{
  "d_model": 512,
  "n_kv_head": 8,
  "norm_place": "pre",
  "norm_eps": 1e-05,
  "qk_norm": false,
  "tie_embeddings": false,
  "parallel_block": false,
  "init_std_o": 0.00347,
  "init_std_up": 0.0196,
  "lr": 0.0109,
  "beta1": 0.9,
  "seq_len": 512,
  "steps": 7049
}
MLP neurons of a small language model. Each row is named by its layer, matrix (down: output weights) and neuron, and shows model dimensions 357-484. Each number is 128 + 32 x the weight over its row's rms, rounded and kept within 0 to 255. Numbers have three digits each. A neuron's up and down rows have the sign that makes its largest values positive.
A block is one neuron, or neurons of one layer that tend to fire together. After each block is what it responds to, as a language model described it from the Wikipedia text at the highest values.

L6.down902:138117126123084091103155186088125157174175108139150157203079116071092108215104182121110109190082137111125109132146140156133093122100166178143123076111150162106149126140099118136099121151145172153112066051100121111160163125075132118103122102088216137131135091085042086173085079148129175108134114127172093129123146113117133104131168110091145121130154136099155077099125115057137133064098
Responds to: Next-name predictor. Tokens right before a proper name is expected: colons after infobox field labels (Builder:, Owner:, Operator:), and prepositions like of, to, at.

L5.down59:098070123078161137092101081091158121132134119129198094126074084160147156121121154092132120113150091094117134124132112090082168146061091163150132099163185142194110164150154101100149103098097130070096153111122156112149117167143105068145092154115187125162124093051130153173199146066150114134115139105146097105095057096136123144117132141124117149133130120134093133171122145168197124116102
L5.down114:085136127139101135135141177079083121125127118148182144171126144125070118126110170142073142160128110107164115145175166137088158158103183141084087112207070160139151142132109140166148120110114148150117148132114138078108111142119146169097121155118104188089133184101067097107179179117097124151086048175138087064101141105104159197116155173172099126161152201113133110116186167110133138153085
L5.down530:089099127076137157140134149132175102111179079154141140184112131155109107088148120141106171144154130102137116124168099093086169212131108180185149128121158129182138147208137180103116136127109120087155170108098151103152116106124179095149142128135138135146087163132148135128147062098143114090107113152105121150089160133098129130115143075136107139144118125127117135113086163084130145144109
L5.down596:108108163138078084139130133114160087140146042183136092119106115174081089091092077127159172075153195085145156130105133095097118119113142137128126127159093150134075088076140037097168123102170155135126096127088134122143175176099111142099098097143076097186101126113139148094114192171150169105133090142133156108159157167183114148176126113176144167121139158145105114138095109096147109162155
L5.down846:098087155146164134152113158098122068075138148127170104110109109050111108108105156206116130089124076135171148082064115176178093118108176103147114130148142165157150103207089162132078107131106102144088145095142100186127111098125198129138103130180141139117141182115104085164175116087134124148106158128109159172114158131161056141117107143186119162108121166146170122139155167072139163108127
L5.down867:098087113149078153081147091084120096111181103158146149130144108140106127105091191139102142081102051132161123136136144078105133056152115102158123107150123146136119053124130135145128163133143158128151190059159106125105197101150104161157075178167197196134154104109160168187083163180149047096146111159094137127129101182145123140100147138148101153150148156100124165186124151028091139091141
L5.down1148:148127049170140145088160128140124098135157082170100147160114078205174163095117206131133196083115127148168114158111130175076152164118071103126197154123152102093102162107119079144053094153109157113082147123119124143129156123114152058155184126122187156149180162150134153101150102078161126140103160163107116196125145158138150106122164077157144158171190150074135108166134168161106057116106
L5.down1268:175151115132111131091136110120128102082131112160148108136116081087098176155133119093127117116170194126108125141109099102141136179137151103160160136184128118171143153100114184156081111164071145119064122112097155145129124139096140100218083187120167155152153147114121188116094142150140079166164112137078108101105158104132120138087179198120098135151167140174111090084127129160142050082114
Responds to: Repeated proper-name starts. First or second piece of a proper name, usually a person or place, that repeats a name seen earlier in the text, e.g. Ma(her), Med(ford), X(innong).

L9.down50:147195085115146114131132129071180098104103106103165108113096133125138185137140083151145135093137090107176139135071142191118103152073123075136121100093146167123138158117118122105142130137152162074086102161137171113146116133180165085115166174134116151141163103132143109146176070102112167087106164162157105087127097125053196140145119199147077116116177111177144121117054225112138141174139
L9.down225:144080095107203094137107119099051116165155114125116183110143042116120113109158209149154086173129096188099139240096097129140124113141171199142077108129096147155131094163209169163161129161186109105105083116086074171122191124112164136137164142156108161150116151107157114130086093112115109146119107104180094115125124079149213135104082155119163103083126135138122118147133174118112135160148
L9.down388:136078067152115158145140137119123139158100149117158096096140147118148152116115070181119123189139108150098131151096129080192195149225163131183172119109157132062140122130161096158136101110172184112139103085095137113146057148174112120112126131136121151154142146128120086080073130146134124145139150137153125127108163114147080180182105119114100088137078093154059141106123105141110128092132
L9.down534:161145141143140123116116128071130124094137105170103080144170113115121181128096139100119126183147155156135096124148108180112095117142083127042061085129110156156118078113092195166100091122118145163128102163163142132143080108139155148158134154134117173154111122134110160104152072137114169166139117103117137084163174111141106129090133144137180124150119133115115134126123168106137109240217
L9.down848:083090155085089051102155155081175197126096115117152183171099106092173188122112157172134124111194138042149149145150117159086139136095103160105150149072161161123160116169104108159141138143131052101109085113169124128158150102156181172077183128104171164130084101093096123087164135094116133150169153130137177102155184071158181155099124163121125136115133164090123077148176100104090169165140
L9.down1110:172169066117128140096134168142160122116079130103171131108168073108137132119104092127116137198171121158058132098138098149130063118163135137159092175100151126165135139190139139176125140162062152151121136164146122090105203147149185069137160125094118176122109148102148118099120098111125166148164175126160121118117162135157124122132127119136166109143149145177075129101129176087123097183192
L9.down1116:098112134156095133111102132166104107127116155114105182129163126116110157114135142112097104103174165108165118179118089136103108167111129190118167126122196155146123104142128129126112135169145147130089167119146096118172131111116152172108123115156126142173092125130135156161136115083041094157092111148073113194103138208093118074125147199126067163150131130116136118070187203112123092128117
L9.down1229:096147220141113155134117104125134150151190082104195157186173143073134147060105155156105108142134089078145115138110110165103134124094154153122096138096153162198106101118100151115078202106186159201142072067098166162153146128142110077171143130226148156111142173065146088151128084090127123104145127197141149126102184140104125130111093124101134118098106179112103123175146078123116136094096
Responds to: Mid-name word pieces. Word-piece fragments inside rare proper names, mostly surnames, place and company names, e.g. Ull-i-ott, Gagl-ian-one, Take-al-ot, Reș-i-ța.

L5.down242:120155143160081135130138134110092045092137090147054106108085119145124160126116138190140130226116120141114112112129150164161075169153153166152100173192078144103145180198129121134110119147136106094122144151181068131172108128066125133203143141088158108141114134096091116130047152174137147135131174177137114113095145135111152126114189115138157157111122111135144144113133093156119185165135
L5.down295:110112127072142138116146131153112154098187143101095153102083131102120081056104089119145143054114073127151103099154106120202137132113157138155127087087126145182180117140067157180115091161095121108187140130164125140130105176136190203136165188115122177070120157159144130178126136150183102171125111103074138029090089127133155090188161114098149109141135118163107122090102136164095119124082
L5.down328:098099158105114139139100113136067089152106135075154140126100148135143127158129092146170132124139099165126100155137100200105091177135115119131161161180137154124102170114147092110120086081163117144071157130113092089158080086123135155124156205064161140138121136107108176090089116134131052142130135105109171095114184088148158065141135129039136141133151162098145133112121148164044155122137
L5.down431:133036114133140117151136115118118190103114128065179139113095144129096148111149211142150071087114082142134118137126149107158079157130086100143167163121113184101179165148193105145142104229150081143141183143111107179162194155079166067086148138110156138120101124073067082105129129126169089103098082156180065134171156096141150194148125154116129132156176123115119118103124147156102133162102
L5.down489:105124082118143099138128085128138097132075130140143073122176133125103135148189119118081153116104138044156202132134089147132116164150152067168167166149148103140137102104124104113125128117104118163166123146151109152186092147108098129115171163133135124132160062114149095105194073157162080134137094077135104214054151114139106146159190121129125086127108161084102130174085171159143128110119
L5.down847:141068125131146171147105172101110120112113106121157165153114161125176162155087131123099134182117101120170127175137094114124090212130143077128148167095124101102175132097105145139094102208142125082148198158103123134113112130107107140162130151122131177104165088083148142120086097103143135152128074188126103069145147111089136072093146148134102170102180116144154114140147143145146172129166
L5.down1237:151115115138178180168121140135159054128051145129082101119195107067103116162157103106241124115079115175154159166162127050191101140083123166098059151126143111132130096145084157144145175104141125136151142163135111126079155123113127139109094104087122092090107094153100110253143199100108129188121113080124145126156136129131124114119155116105125114124175177119128114126116087136186120155109
L5.down1340:143141171091064128127161146173149153104074160117155159127134155148151189106120113149124187175081142134127075130124171128108116195149138139095149165130172156128149131127142102114118178112159109084097085129097159098078143165067117101170180095115142127135073114156175106132124151155122148101156088183113115161163129208116154170113122161099118127154118203157089181119147104091156147159123
Responds to: List-introducing colons. Colons ending a sentence that introduces a list, especially after a number plus plural noun ("four villages:", "two levels:"), plus including, include, for example.

L9.down79:134128161181128091117110097114146171088136116122170075144108191109090115116110059142160095075038146141093097166146124125137174175076152153105138147114097102132135230098180094114121133149095097165143144092176149098075128111138067113164064100150130119161121148150115064051161117138107136069148076139137177121116144185169139150100149103169152130125191111140097100149132161114084143078134
L9.down94:180169190093137109097072131156134143081133131116092127114140044071112074159147144066121117167103161121112140102180130096162109154131143123202155169107115065077094121121153128108089145154142077145146082120143105181115107114079191110071158198139157050136126118068116205212148144137118129112152122145083162102098131105156138155142179153115112100132163137091106074097168169070093107149148
L9.down522:110135148147173112113131108123151116145129126117143111135125143094105101126095096119118133104181137118149136086151166101104072068157155075121152147177166046152090123145132064143182120105118091073074117139152081069109117117155165146115120203061063078123091171120146107088115131130175156166131170102115072141154129139103190163140097140156130096070174137156143118132113125142136104122178
L9.down889:072141146108060154151101114124131118118190132091115125130052115133113097087085155053102102146080142118088115147160035183100148184071107068135155132108095139130130113149162082124171140090167158160112160152118122175185108077172094141103067141129129131147113141135072117128192139114092082134082103140190102127104118115155084131162103086125097123130131128076045128139111118120093103106186
L9.down929:155105126112122122098170120106105100091180103116106111134151125111089160072143140108154078141144171070080133086139125092111152090121080071087112121101126157130125126104148167125089137131118125078126232098134091142180129155065157107098100140150078077138119080144114152171135101120115072145131131157137129148111130122151105081103100147107118132175156162153184131122136128104125131141214
L9.down1037:169089169050147081131124152134088055152112112109144119136153112140159147133088099185169128115080155079088135103123138146073158116110163178144140088192131140134082096113089084133099155123098134125130117129097095141144188140119155117191097171175142104120098099140095112131195138155104165137129080118122109120132138094126153104132166162167083116131143162074162150137179146111158126115110
L9.down1176:116103103210137189154128088167113108089167097117086144126127075122125103133131099133119137119146133085132147118118156148146162108154166099115134131081124099086196113159146124171181116141187110098137111154048102073092112090141118129082111067098125086136118201124159161099190100120115066159150117095122051132134109084119134156201142087128154162112129081063125082138096113138158167090104
L9.down1181:178191146088077129109165080123121154154121134102111134158113167144131155157099105060114114113151109131178134173124110184112089170146126088135152200146116108143154126141107132200179120138093100112162171130120126092146113137161098072105165112101158163100118092126125100163069093134209140072069114127115148120116110057169174164119119102110187090150118123160082105163102109064153119115134
Responds to: List-entry onset markers. Bullet dashes, field colons, table pipes, and words like include or and the that come right before a name or list item in lists, infoboxes, and tables.

L6.down227:107099099079142095182148125070133098178143107138087160133103128115119119166122193097064131126143137111154158101157091140113065169128147104158115128176136227133139141140121176179128114167141101076125096145098176207099101133112168098109081124118109144161118148129151123119207187140135126121093097157110099138113119164127163163100128070113084114080153138160157121122119129124106096165108
Responds to: Name-completing subword pieces. Final subword piece that completes a rare proper name already seen earlier in the text, such as Dev-ine, Verdic-io, Montro-se, John De-ere.